Weights of a small transformer language model: biases.
MLP neurons of a small language model. Each row is named by its layer, matrix (gate and up: input weights; down: output weights) and neuron, and shows model dimensions 64-191. Each number is 128 + 32 x the weight over its row's rms, rounded and kept within 0 to 255. A neuron's up and down rows have the sign that makes its largest values positive.
After each neuron's rows, "fires on" lists the tokens most often at its 100 highest values on Wikipedia text that the model never trained on.

L21.gate82 [104 150 163 118  69 144 134 122 118  79  97 161 143 147 160 151 116 158 126 111  88 124 138 104 153 104  98 120 159 151 155 182 185 137 133 136 175 142  90  94 156 150 129 102 187 169 161 163 156 133 120 111 124 141 144 153 114 171 150 151 106 132 127 144 168 171 159 142 107 116 159 198 104 112  94 163 100 132 149 115 167 104 111 123  69 124  82 127 154 107  79 147 165  90 152 149 170 101 104 121 113 138 170 125 140  91 103 189  95  84  63 158 165  95 177 129 129 131 145 145 116 156 123 159 143 208 120  82]
L21.up82 [114 120 139 140 100 150 151 113  98  66 157 144 137 157 108 180  87 123  98 142  95 105  88 179 127 121  74  95 175 142 121 199 150 110 111 124 203 161 134 163 181 174 155 177 169 127 106 134 153 167 109 136 222 154 137 129  71 157 171 177 136 111 194 143 104 157 120 101 124 121 122 159 151 170  95 161  93 226  58 133  97 126 112 116 144 102 132 160 108  98 168 112 169 187 112 148 123 148 112  93 158  79  98  96  55  92 114 106 149  95 117 175 138 129 163 153  98 127 159 154 117 123 112  89 135  97 123  95]
L21.down82 [193 125  81 115  96  59 170 162 108 117  79  90  96 101 117 153  93  65 137 159 105 166 114 163  87 148 111  82 192 162 163 108  81  85 122 106 126 152 143 158 129 126 144 126 130 150 119  95 163 110 164 131 161 125 126 129 122 132 154 139 165 116 169  69 111 167  89 151 156 119  86 102 141 121  74 115  86  63 115 157  86 102 168 104  80 138 153 165 136 104 142 140 154 134  97 135 151 141 105 134 182  85  78 132  94 109 132  67 142 181 140 185  98 113 101 176 140 155  98 139 135 145 156 176  98  80  99 122]
fires on: ",", ")", " is", " was", " American", " an"

L5.gate314 [117 175 149 102 177 180  81 124 148 124  86 129 117 118 166 138 106 128  61 176 165 122  94 135 127  80 123 112 159 108 181 103  98 148 141 113 142 172 138 131 184 117 136  95 135 131  97  94 115  92 124 110  84 152 141 186 194  88  78 149 116 153 124 188 112 143 136 179 168  99  89 175 136 126 152 102 119  97 116  82 129 134 186 135  90 133  68 135 155 134 147 172 163 192  87 112 116 110 129 106  88 153 134 139 112 114 143 118  46 132 134  97 162  79 157 161 144  73 120 161  82 101 189 153 113 155 114  58]
L5.up314 [157 156 115 179 124 206 166  56 196 136 181  60  98 127 104 121  82  93 151 143 168 119  63 135 125 113 142 126 125 104 174 108  92 148 165 126 161 163 139  99 111 104  77 106 167 126  83 144 126 155 106 104  92 127 164 152 124 119 112 144  84 166 120 164 104 121 151 121 172 147 163 136  89 159 174 132 122 134 172  87  96 165 137 100 172  97  65 166 190 148 118 205 120 107 110  77 153 126 133 118  94 160 159 155 148 125 132 119 110 176 116 173 103  81 125 145 163 129 131 136 117 156 118  98 148 167 135 119]
L5.down314 [146 145 193 141 222 143  86 133 123 154 118 127 134 122 117  98 157  73 118 130  95  91 158 171 101 163 105 146 124 104 146 103  73 110 131 123 153 146 101 155 111 104 108 113 135  66 131 112  89 108 112 140  85 153 149  85 156 122 100 179 187 114 131 138 139 140 137 127  77 157  95 154  93 112 187 135  89 171 180  98 113 105 151 115 131 133 140 128 109 165 120 166 148 129 143 144 147 149 103  87 116 192 105 188 115 113 191  99 103 165 125 145 137 127 154  20 214 114 173 159  58 121 189 127 151 111  79 129]
fires on: " in", "=", ":", ")", " at", " of"

L3.gate165 [ 82 109 161 149 101 191 125 101 188 163 114 158 108 150 145  86 116  90 198 152  97 129 154 149 100 120 134 131  92 148 136  89 116 139  86  97 132  78 110 186  95 138  73  88 116 104 104 152 131 112 164 123  72 123 102 162 147  55  99 113 113 214  71 111 138 157 153 168 163 106 103 161 119  96  87 136 142 138 119  68 127 106 119 129 130  97  95 163 118 102 153 114 103 154 145 145 111 136  86  93 161 104 155  74 152 175 204 100 111 191 163 193 142 110  97 164  88 160 159  59  72 107 150  84 117 123 131 180]
L3.up165 [111 108 147 196 148 126  99 170 192 143 136 153 148 108 128 135 124 135 124 172 199 133 144 157 117 171 118 139 137 116  91 139 173 150 119 149 148 134  87 104 130 165 118 133 126 115 186 209 190 153  95  81 175 101 134 162 132 194 145 123 167 130 178 131 118  87 184 111 143 151 122 114 104 168  64 111 113 102 113 107 145  65 107  99 140 183 194 139  92  72 137  71 115  93 152 110 169 130 159 136  81 127  94 155 116  78 175 105  87  96 151 150  90 140 105 157 123 154 119 147 194  94 123 124  81 174 129  98]
L3.down165 [ 68  96 115 128  91 132 205 140 164 121 212 132  86  49 133 127 144 147 127 122 157 165 131 138 125 128 112 115 182 141 188 168 125  93 172 144 141 104 156 155 146 158 139 184 112 106 166  99 160 103 144 157 156 161 145 136  90 115 115 125 114 111  87 130 174 113  90 142 153 171  82 143 111 154 113 135 126  65 128 121  84 103 113 162  98 133 160 119   0 130  97 105 127 165 112  69 139 158 170 137 133 133 189 140  91 112 162 113 118 141 134  98 139 125  55  71  99 111 135 148 147  91 155 159 138  95 156 156]
fires on: " |", "ed"

L17.gate28 [135 166 135 129 151 112 122 112 167 121 171 130 122 132 174  91  92  94 164 188  86 153  97 110 144 119 149 115 126  97  88 122  61 124 194  71 140  84  71 130 136 154 169  75 116 110 122 114  81 113 138 131 124 145 110 156 178 118 108 133 134  89 203  89 206 136 168 136 128 141  92 187 135  76 110 123 146  92 118  99 129 191 111 173 112 143 107 176  64 146 113 141 100 105 130 133 101 165 111 135 105 171  97 167 151 182 128 122  68  96 161 109 135 144 113 130 154 154 153 146  97 122 131 204 111 132  97 159]
L17.up28 [100 129 161 105 110  91 228 109  86 151 138  92  93 133 108 112 129 126 119 142 160 142  96 187 114 111 186 153 132  94 144 121 133 153 159 121 147 123 157 100 154  88 132 156 104 105 115 120  92 144 133 162 106  66 178 119 111 132 117 177 122  80 106 206 152 172 170  68 155 116 102 168 127 117 144 173 143 146 174  67 166 106 158 110 103 117 108 141 141 178  96  94 142  81 108 155 145 146  67 103 126 116 110 121 151 114 125 105 107 140 156 116 130 141 152 164 161 127  78 166 125 162 131 175 202 164 103 138]
L17.down28 [193 155 124 138  89 154 161 109 128 131 183 124 130 135 145 138 155  58 126 209 119 181 146 144 114 177 138 102 133 141 154 122  94 117 174 138 121  97 132 133  92  91  99 126 115 176  92 123 104  95  98 114  94 124  92 119 140  85 101  98 149 101 169  99 132 151 110  83 150 135 177 140 157  60  86 152 129 108 113 103 127 144 128 138  94 107 202 125 110 175  81  93 159  59 156 117 103 132 105 111 104 152 146 121 126 168  60 111 103 114 123 113 147 132 127 200 182 111 104 102  85 119 179 147  79 129  85  94]
fires on: " St", ".", " Sir", "St", " San", " De"

L21.gate72 [103 156 182  88 107 103  98 109 128 112 102 157  91 119 136 108 134 106 106 141 153 159 173 171 106 127 146 123  66 111 156 114 125 179 109  64 119 102  80 159 131 172 157 162 122 120 116  75 149 154 132  95  97 131 196 137 114  88 135 146 138 169 128 161 124 112 145 123 124 120 112 177  84 103 116  80 134 160 126  59 127 142 151 124  98 172  51 135 108 125  78 132 138 141 154  87 153 114 169 123 143 110 126 173  69 208 141 114  89  66 114 160 128 167 145 127 171 192 101  63 181  95 189 153  96 172 113 109]
L21.up72 [ 92  65 165 152  69  87 136 120 187 139 166 135 181 121 140 126 139 209 169 160 125 150  86 134 135  73 151 137 114  55 105 159 149 152 138 107 104 138  85 145 189 138 146 195 122 190 148 139 172 117 136 171 130  58 129 151 146  89 149  81 139 126 100 119 167 101  99 105 150  72 135 121  96 134 109 137 125 134 109 147 111 139 120 105 142 129 143 151 125  90 112 118 169 139 178 119 114 163 162 136 104  84  77 168 152 166 126 194 112 132 137 103  58 195 178  80 124 128 123 136 127  51 112 109 140 126 127 138]
L21.down72 [ 85  94 181  93 136 112 101 105 131 125 122 133 133 120 117 142 103 161  87 130 159 143  95 139 140 148 136 135 187 106  95 107  95 127 179 118 126 105 118 107  80 122 131 202 133 156 156 133 137 133 138 141  97 121 146 144 103 118 144 122 191 133 101 157 138  94 108 115 121 100 128  94  84 106  89 112 128 110 102  86  95 140 101 102 140 130 149 155   0  87 100 161 125 130 172  88 112 129 154 160 110 121 156 108 131 160 109 105 100  88 137  73 123 119 146 184  98 138 115 136 158 106 137  86 119  83 105 117]
fires on: " |", "|", ":"

L18.gate371 [126  89 163 132 108  98 154 119 155 142 116 113 122 181  83  81 145 154 124 133 140 106 110  88  91 124  90 164 132  65 151 166 110 148  91  70 136 129 141 111 169 103 109 119  97 148 130 109 116 147  65  98 169  85 136 147 145 116 139 165 133 172  72 149 152 134 198 147 171  90 129 154 123 105 110 102 160 150 103  93 189 138 133   8 144 190 120 149 104 150 108 102 147 122 146 135 140 103 156  78  96 115 135 166 101 178 119 167  72 154  72 118 148  96 164 138 170 137 114 102 124 133 176 166 178 153 116 114]
L18.up371 [ 93 177 134 193 118  99 130 210 184 150 133  98 142 166 142 129 136 160 119 114 160 173 144 173  79 130  73 101 109 131 128 129 184 126  94 131 159 196 146 159 107  90  61 138  96 139  90 182 128 119  86 136 125  96 175 196  90 140 145 156 152 152 150 121 169 138 122  68 113 127  81  71 118 113 181 151 139 148 147 141 178 134  62  76  99 154 133 164  94 153 104 107 139 150 156 114 127 125 140 124 177 110 127 140 121 124 105 138 108 123 122 158 164  74 148 147 114  72 133  95  85 107 125 114  94 135 103 118]
L18.down371 [107  93 149 173  72  95 109 113 134 133 146 111 196 111  82 123  98 131 121 104 142  84 134 129 146 105  94 117 167 134  72 111 159 125 163 109  95 162 108  91  11  78 127 115 152  97  93 143  80 149 125 142 140 166 173 127  60  99  99 149 122 148 136 144 142  96 156 140 134 114  93 109 111 104  97 104 112 111 128 144  62 140  93 155 121 133 163 171  31 100 118 101 148 102 140 106 174  96 171 140 138 164 113  72 184 154 114 132  74  85 138  98  97  97 132 137 111  99 161  75 147 102 113 117 140  93 109 190]
fires on: " |", "|"

L9.gate283 [ 81  89 126 116  86 150  53 129 102 120 107 117 103 154  81  69  95  80 121  72  95  90 106  74 105 134 146 130 172 173 117 100 212 147 164  86 166 213  80 138 148 161 113 143 125 127  99 116  96  80 123  89 126 148  98 164 106  96 112 130 173 157 179 116 131 111 165 107  84 145 101 124 136 127 139 128 157  95 119  92 128 147 112 129  98 164  91 162 160  96 131  93 165 106 122 115 178 164 152 107  90 130  68 178  75 185 159  96  91 121 151 144 153 143 111 114 112 128 207 146 119  94 110  78 106  57  60 130]
L9.up283 [149 209 124 156 109 214  84 101 152 128 128 131 122 124 129  96 157 112  76 125 140  90 144  91 166  95 116 149 127 123 133  82 131 173 154 121 147 186 110 164 157 109 139 129 138  93 125 118 214  79 117 136 101  97 136 144 161  99 134 137 151 125 133 145 128 131 110  98 174 157 139  77  83 109 148 144 144 133  94 116 110 100 178 135 127 103 116 124 133 174  80 172 103 110  88 158 115 175 116 116  70 137 110 111 106 165 134 161 148 178 103 188 164 141 124 101 183  78 162  79 103 144  67 102 182 153 160 181]
L9.down283 [153 203 119 101 156 189 151 192 113 142 119 130 111 178  83 121  64 114 155 182 179 120  90 137  95 129 151 148 143 128 144 122 153 208 161 117 144 105  84 120  76 128 132 123  96 146 101 115 142 130 187 151 153 162 136 115 125  99 110 122 123  94 186  91 141 133 178 120 141 164 120 122 134 144 146 140 135 115 155 119  64 124 113 145 136 170 100 165 170 136 109  88 127 165 172 137 144 108 132 149 130 170  42 105  91  98 175 106 128 160 107 141 155 140 129 103 148 116 125 121 102 138 108  99 124 123  82 166]
fires on: " at", " At", "At"

L13.gate376 [154 109  92 100  96 145 112 167 137 194 137 112 174 152 182  54 132 148 121 115  47 114 166 100 134 124 146 191 156  80 121 145 125 157 162  80 126 121 152  97 195 128 123  98 156 151 134 130  75 141 126  96 156 192  51 141 132 108 139  94  84  82 112  89 185 118 156 142 157 150  55 116 181  89 117 135 160  83 152 107 130 115  99 144 120 159 108 159 147 170 170 111 153 146  77 108  93 142 128 107 138 186 145 145 123 163 218 127 174 181 146 105 117 150 105  75 175 140 147 150 117 145 114 134 125  93  86 180]
L13.up376 [145  68 151 119  60 158  35  90  73 119 130 108 125 112 151 141 161 190 164 112 107 155 105 166 215 123 130 168 143 112 141  65  84 135 174  63 166 137 117 159 124 110 151 150 102 105 127 156 104 100 123 104 111 126  61 102 132 131 146 112 101 119 111 140 132 119 108 150 156  85 100 160 116  92 110 171 130  82 110  72 162 180 121 170 120 131 217 158  85 186 132 100 127 134 135  98 122 150 118 118 155 152  83 108 143 137 168 131  91 131 181 154  96 126 148 153 167 117  92  82 153  91 112 164  87 133 132  82]
L13.down376 [168 143 145  75 105 136 126  94 139 121 189 154 118 110 171  99 140 150 149 129 103 169  79 173 148 143  81 159 113 133 118 136 106 127 121  73 121  91  61 150 136 118 104  79 102  90  93 157 111  92 140  73 157 127  76 138 145  48 159 101  87 128 110  99 143 111  61  77 162  90 112 153 161  93  80 104 137 128 109 116  97 108 106  93 115 181 157 171 132 176  77 108 134  85 103 117 115 139 128  85  85 182  85 164 142 173  91 119 121  72 138  77 146 132 158 211 144 105 112  66  70  96 131 168  85 109 149  82]
fires on: " St", " sc", " Sc", "St"

L6.gate190 [169 111 159 148 157 108 163 134 115  95 141 163 149 147 152 146 149 164  88 105 123 147 138 108 170 143 165  91 148 113 153 138  86 166 173  85 115 151 137 138  89  92 223 117  88 182 164 139 118 109 109  92 157 162 166 130 161 158  88 178 149 142 169 114 156 163 136 159  67 121  69  80 103 135 131 147 164  85 134 126 116 109 125 111 124 118  97 151 136 147 148 180 145 148 141 148 160 119 115  59 123 172  84 164 112 206 189 131 144 119 167  92 126  53 148 171 149 157  91 158 120  86 126 143 150 177 186 103]
L6.up190 [163 142 167 143 131 117  77 140 107 131  87  73 157  86 152  42 124 168 146  89  73 141 118 137 106 163  55 160 132 155 107  93 164 148 125 129  68  99 120  98 106 141  36 112 154 146 136 115 156  76 115 130 149 172 127 119 151 118 166 149 134  99 123 147 138 130 114 149  87 160  85 135  84 103 185  93 141 120  70  86 114 163 186 147 149 121 109 115 173 147 109 145 172 127 138 158 102 135 128 105  41 156 111 122 169 121 154  59 154 157 172 158 150  95 117 130 115 125 122 108 171 124 121 130 185 114 175  64]
L6.down190 [181 180 144 161 115 162 119  93  73 126 187 133 176 160 147 112 116 148 162 139 130  85 134 146 167 126 119 131 110 153 117 137 118 114  80 135  81 144 120 104  85  72 159  51 160 139 209 141 138 156 117 118 174 136 124 147 118  87 150 163  93  88 115 153 112  86 116 113 140 161 124 144 172 108 123 164 170  78 115 125 123  93 150 116 115 158 130 111 165 117 142  91 138 169  62 193 134 109 136 110 125 126 196 164  98 169 131  90 161  98 172 134 165 125  95 173 148 136  80 123  86 106 176 108 131 101 198 122]
fires on: " St", "St", " W", " only", "W"

L17.gate62 [118 123 115  74 133 139 139  98 192 160 118 125 130 109  70 104 128 108 168  99  43 155 135  80  85 173 139 153 181 144 104  99 158 143 176 129  86 131  97 151 122 226 153 118  87 142 139 121 162 160 160 130 146 134  93 157  77 162 106  83 201  40 121 142 142 155  89 103 157  89 132 146 160  91 149 121 126  98 160  69 158 137 137 115 151 154 136 134 126 108 159 112 107 124 122 141 121 139 113 123 150  33 106 106 192 141 125 126 118 179 137 144 158 146 129 154 204 156 142 169 114 108 102 140 134 151 191  57]
L17.up62 [141 116 136 160 206 121 126 134 140 107 123 176 162 156 160 109 113  77 127 168 129 126 110 117 154 158 142 101  83 144 105 123 101 110  62 132 128 111 101 102 135 120 145 147 190 163 114 172 138  84 148 128 166 138 178  49 158 151 104 192 153 149 128  82 102 155 102  86  99 194 141 109 128 127 156 163 163 155 162  95  82 112 118  77 164 140  97 175 177 105  65 136 155 149 119 183 110 100  78 156 113 102  89 129  84 108 177 150 221 147 154  95 145 158 127 165 130 108 100 137 160 180 130  69 119 119 126 178]
L17.down62 [158 157 104 127 110 173 116 132 189 155 100 147 169 120 149 108 109 120  60 138 151 133 151 117 103 130 152 105  57  76  96 114 129 122 144 183 103  97 106 124  99 127 116 143  97 122 186  95  75 154 162 160 156 136  96 165  87 124  85 172 150 118 131  80 115  96 147  57  96  87 134 171  84 130 176  83 122  55 144  82 129 139 155 147 159 183  74 176 146 130 158  91  82 100 168 152 145  63 109 146 139 149 111 124  78  75 152 108 141 112 115  98 126 145 136  61  97  95 144  87 126 150 124  80 133  88 109 126]
fires on: " at", " At", "I", " just", "Up"

L19.gate51 [137 150 159 165 137 139  75 157  92 124 137 120 125 175 134 161 124 172 127 146  80 106 134 133  47 148 146 190 121 135 112 173 131  61 114  92  92 140 157 151 113 130 106 135 124 140 167 144 169 146 119 127 157 113 125 147 141 137 146 126  93 132 175 151  88 118  77 125 175 197 153 144 162 125  84 101 137 118 106  70  95 120 137 100  90 103 124 187 157 156 154 147 178 124 198 157  50 111 157 118 147 179 159 157 105 170 126 116 111 139 111 176 126 108 142 166 167 205 137 138 158 156 146 115 140 140  96 157]
L19.up51 [104  93 178 159 115 119 109 175  97 173  95 184 181 102 120 193 141 177  91 146  89  92 107 120 100 158 114 121 129 148 108 121 119 139 136 107 121  87 101  59  98 123 127  80 143 148 144 139 129 116 126 114 125  95 118 113  81 153 159 180 135 135 110 110 129 121 100 111 118  85 111 152  72 105 114 118  93 157 165  94 165 137 113 120 126 104 140 103 125 177  80 138 183 146 121  87 122  70 150 135 106 118 124  98  77 124 134  99 142 111  85 123 241 104 190 138 153  97 131 200 110 148 155 141 127 174 137 149]
L19.down51 [119 106 112 139 106  87 104 136  94 182  93 135 151 135 181 121 113 107 180  83  95 127  61 154 145 143 117 163 134 170 129 138 137  76 135  95  61 140 173 128 126 170  60 105  88 135 182 161 154 191  91  80 171 122 141 136 118  81 173 181 152 100 135 155 138 121  95 156  95 110 196 102 136 164 124  97  96  70 126 104  97 137 175 103  76 143  76 116 168 129 139  67 135  87 108 117 124 103 172 159  80 148 170 137 162 175 139 120  81 153 110 140 107  77 141 132 193  68  66 156 161 126 177 152 143 124  92 150]
fires on: " =", " is", " was", " (", " an", " a"

L14.gate59 [ 99 136 178 148 130 102 131 101 191  97 172  86 135 157 109 145 147 191 155 123  89 116  96  56 104 125 133 159  76  78 111 119 140 162 159 206 109 139 102  36  98  77 160 102 105 117 124 135  82 117 133 104 137  95 100 118 146 131  90  88 117  70 180  66 168 143 123 106 111 148 124  48  69 119 179 134 157 109 141 136 167 112  98  99 137 143 108 150 160 158 158 133 161 100 127 161 100 120 151  98 120 145  86 108 129 189 163 139 124 173 190 105  92 125 174 145 215  92 154 125 157 133 151 157 131 122  90 139]
L14.up59 [103 108 154 101 127  83 115  94 109 114 150 129 106 132 170 121 114 200 154 164 116 103 132 107 156 103 145  56 137  69 144 177 106 143 130  91  76 130 149 138 110  99 118 120  86 142 138 113 132 128 173 161 186  48 161 150 154  62 183 146 121 148 125 127 130 136  73 119 166 126 110  85 111 106 148 164  98 137 161 100 130 136 165 117 102 136 133 196 194 161 135 105 145 140 100 169 137 109 100  28 137 108 199 145 172 140 165 110 127 140 122  69 130 155  51 146 155 140 180 176 108  75  89 183 104 167  91 146]
L14.down59 [ 83 153 147 122 101 168 122 125 118  95 207 165 124 161 181 108 101 152 163 137 110 170  93 167 157 143 155 172 140  92 138  89 107 114 133 150  64 130  67 117  78 135  59 133 112  88 140 163 122  73 169 105 150 121 153 143 169  76 146  94 103  87 113 147 118 101 119 102 177 176 106 135 147 136 125  98  69 128 145 105 145 151 171 104 118 110 150 141 166 123  86 112 145 138 108 120 129 135 124  76 124 124 188 102 137 160 156  71 143 134  97  94 203 115 125 150 120 121 143 119 159 157  83 153 109 186 158 148]
fires on: " St", " mo", "St", " Mo", " no", "st"

L10.gate30 [127 120 135 158  93 140 110  99 158 111 116 117 126 117 118 161 154 131 114 152 111 106  43 127 150 103 221 184 103 117 119 148 113 148 121 141 149 119 162 122  48 146 111  97 111 145 167 142 131 139 104 106 117 127 130 161 150 111 103 134  89  90 137 111 160 119  94 148 107 150 128 161 113 143 199 117 165 112 112  86 211 160 118 144  83 108 157 121 113  76 171 163 119 149 111  97  94 120 126 180  98  98 122 175 162 188 139 115 167 175 138  96 103  68 113 127 149  73 116  43 173 157 131 150 128 148 135 131]
L10.up30 [105 126 132 172 135 169 149 187  99 139 104 116 120 154 149  99 119 163  95 189 101 128 123 111 153 117 178  96 107 118 136 144  83  85 117 111 151 147 174 141 139 129 191 147  60  95  62 177 101 113 130  34 155 152 143 124 144 111  96 167 141 120  79 118 145 132 135 166 107  76 113  94 109 155 122 138 125  61 161 132 190 105 136 164  70 136 111 114 121 140 104 152 136 146  79 106 118 109  99 112 136 155 110 110 186 140  62 176 135 134 166 157 133 122 142 100 155 110 146 123 113  76  77 173 162  55 180  80]
L10.down30 [126 157 136  86 132 146 122  85  86 125 146 174  94 141 170 162 155  84 149 127 120 139 114 125 163 105 103 209 159  97 139  73  92 125  74 184 155 195 123  98 134 103  81  76  77 109  99 151 105  75  96 141  78 123 121 161 120  69 172 122 127 146 148 153 108 140  81  96 121 141 115 159  95  98 102 194 142 178  82 116 111 109  82  55  96 103 138 116 151  94  71 131 103 101  92 100 122 150  86  94 182 143 138 153  94 168 184  72 170  80 121 201 170 128 109 197 133 112 133 121  96 123  76 107  51 161 138 162]
fires on: " St", " Town", "St", "W", " W", " Gl"

L20.gate31 [102 139 113 140  90  78  77 148 125  84 129 187 106 146 147 133 150 144  78 138 117 123 154 153 132 107  96 111 122 118 168 103 128 163 199 126 120 109 122 126 161 108 106 129  72 218 133  72 138 237 122  97 195 179 174 160 129 122 157 124  98  68 143 135 137 119 103 135 155  77  81 149 165 129 125 137 151 156 161 113 123 118 153  90  83 156 107 118 102 190 123 129 161  98 106  98  54 182 144 117 127 100 108 143 142 100  90 117 125 129  74 180 161  99 175 136 148 107 118 109 130 121 112 174  96 127 110  97]
L20.up31 [ 80 165 146 113 104  79  85 152 131  99 104  92 183 209  92 167 148  98 104 153 169 124  90  86 110  75 132 158  96 144  97 125  78 149 165  94 122 116  88 124 154 136 175 157  57  66  64 169 172  96 124 193 128  52 132 141 126  87 159 154 128 136 130 135 151 150 147 132 128 131  59 104 132 150 119 167 129 135 200 150 128 110 157 109 125 109 158 117  92 101  97 105 141 125 106 110 138 149 135 220 134  81 153 144 161 169 132 139 135  98  79 146 120 164 100 114 119  95 104 117 119 113 109 131  86 181 137 167]
L20.down31 [105 155 171 117  81 115 129  86  80 155 143 153  77 161 127 196 105 164 111 160 134 129 194 135 118 120  45 173 129 106 101  91  98 128 203  99 142 102  95 126 138 143 103 119 192 209 152 129 124 127 141 152  76 118 111 132 164 147  96  86 129 110  87 130 157  94 148 150  72 136 119 158 137  81 174 123 122 126 179 135  63 109  48 111 120  97 156  91  40 140 122  96 110 123  91 116 130 177  90 119 182 104  94  67 123 140 141 120 132 119 118 124  83 146 121  89 110 182 118  91 127 157 145 148 144  76 190 122]
fires on: " |", " /", "|", ":", "/"

L3.gate28 [134 156 107  62 152 155 120 113 116 168 157 131 103 100 137 111 103  73  39 113 157 125 157  70  85 124  97 149 150  94 155  99 112  84  83  85 209 191 108  67 140 224  90 136 132 103 169 122 119 115 111  69 150 130 187 115  97 113 177 125  88 114 119 137 144  91 148  80 160 119 124 154 148 120 139 109 146  97 102 175  70 115 152 159 132 103 121  96 135 107 138  82  86 179 115 133 174 136 113 107 127 137  64  92 145 168  98 105 191 159 191 151 159 108 124 162  88 114 119 101 101 105  89  88 115 152  79 127]
L3.up28 [152  95 179 113  92 158 107 171 128 156 138 176 117  95 162 116 158  91  79 121  57  85 147 122 126  83 122  80 128 106 140 103  67 106 160  83 148 123 132  54 182 135 187 116 153 129  62 166 126 119  81 110  60 121 131 119 179 117 140  77 109 125 110 143 124 144 132  96 152 111  80 156 121 183 117 107 111  99 123  99 179 176 149 108 118 173 109 117 133 183 186 144  78 116 124  98  90 208 109  83 117 135 125  78 153 114 166 129 140 151 152  96 134 142 133 109 120 172 147 131 125  75 134 135 111 170 103 161]
L3.down28 [145 108 121 143 160 151 113 156 168 107 140 142 161 155 137 130 117  79 153  92 124 125 122  80 151 136 142 106 132  98 145 100  99 146 120  52 173 126  85 117  66 176 157 159 127 132 119 150 148  96 116  88 149 148 140 107 162 111  86 123 132 160 107 166  90 212 108 129 182 134 121  97 130 135 124  89 123  66 145 138  80 114 155 146 119 130  85 169 219  89 102 141 173 124  47 156 161 155 151 111 119 152 120 156  86 168 106 150 121 154 141  90  64 181 157 141 143  89  98 152 137 142  73  86 112  83 148 198]
fires on: " in", " at", " on"

L21.gate30 [100  99 112 151  64 153 133 158 127 105 144 154 106 123 142 101 195 212 134  74  95 131 147  99  80 107 114 153  55 102 114 188 143 149 137 128 170  79 128 122 115 140 122 164 158 138 132 184 157 185  91 120 146 123 118 167 145 184 148 113 159 139  99 178 178 131 122 122 176 124 142 151 110 130  85 173 166 148 136 118 156 151 130 102  63 124  79 112 170 134 108  86 157  79 145  60 116 106 126 143 134 103 123 143  93 163 157 137  82  62  41 108 102 117 159 124 153 120 160 115 185 146 100 134  80 101 156 237]
L21.up30 [137  79 156 197 115 137 122 170 119 140 134 158 118  70 146 105 140 202 138  98  83 122 163 150 143 108 130 130 121 195 152 183 141 124 144 170 148 103 186 177 130 103  71 175 143 148 152 110 140 103 134 116 206 150 156 138  83  76 161 152  79 152 115 143 142 156 115 148 222  68 122 138  93  49 100 150 100  92 115 120 101 124 127 110 138 109  95 138 140 174 125 121 166 135  90  68 101 147 154 144 113 115 128  80 150 106 126 120  98  87 118 124 112  97 131 147 135 146 170 117 168 122  72 119 113 113 142 155]
L21.down30 [122  95  82  81 188  84 115 134 165 133 143 140  77  67 136 127  72  89 129 146 160 114 170 167 130 132 204  70 175 102 183 148  90 143 131 111  52 146 167 103 148 116 102  84 152 119 119 119 178 115 117 175 133 154 115 112 111  82 147 160 128 120 184 111 125 193 126 177 138 135  80  93 145 103 162 109  93  44 173 133  82 142 118  83 106 119 109 113 160 122 164 139 122  68 119 117 109 181  95 127  81 157 145 175 153 123 136 119 102 202 155 138 133 103  94  83  95 121  56 132  68 117 150 131 142 130 148 116]
fires on: " is", " was", ")", " ("

L19.gate44 [123 159 161 134 114 142  73 121 183 135  96 196  88 160 159  49 181 148 122 138  82 128 185 119  98  95 141  81  93  98 158 162  89 109 165 125 109 124 169 166 133 162  97 173  95 185 128 149 132 136  79 126 147 144 144 131 176 153 130 137 126 187 133 149 114 125 115 149 117 111 208 188 140 103 194 102 131 130 104 178 127 149 119 142 125 153 155 120  67 134 104 118 124 113 103 119 102 182 145 178  99 169 103 208 129 137 179 156 107 125 136 125 130 150 129 111 105 134  56 166 124  63 143 163 139 142 140 128]
L19.up44 [133 112 125 136  94 162 142 108 162  76 148 210 110 116 144 111 109 127 122 158 166 128 114 123  69 103 148 135  83  99 141 134 133 152 132 142 147 159 162 172 158  82 139 173  93 112 141 188  67  68  97 193  97  77 140 147 158 145  71 166 125 146  69 164 137 143 128 108 119  54 159  93 137  82 171 177 161 136  74 147 168 141 157 127  89 111 139 142  94  93 170 145 103 112 166 168 102 119 150 165 134 174 127 199 135 161 146 156 149 133 130 170 117 155 101 108 139 128  85 163 121 109 207 111 183 138 157 152]
L19.down44 [113 107 156 119 134 137 127 105 162 167 165 153  85 105 224 176 173 107 131 146 100 148 142 142  80 144 128 128 127 129 122  84 133 157 142 112 145 154 110 175 109  84 191 123 124 178 134 109 107 141  83 139 105 114 130 106 109 132 102 178 123 146 147 104 171  71 131  74 128  82 130 100 133 138 173 132  99 155 167 133 136 149 116 117  99 145 132 162   0 102  86 146 142 106 125 118 137 147 144 165  98 141  84 156  97 153  84 132  83  89  56 143 164 121 154 126  96  91 134 139 129 139 111 150 176  80 144 130]
fires on: "|", " |"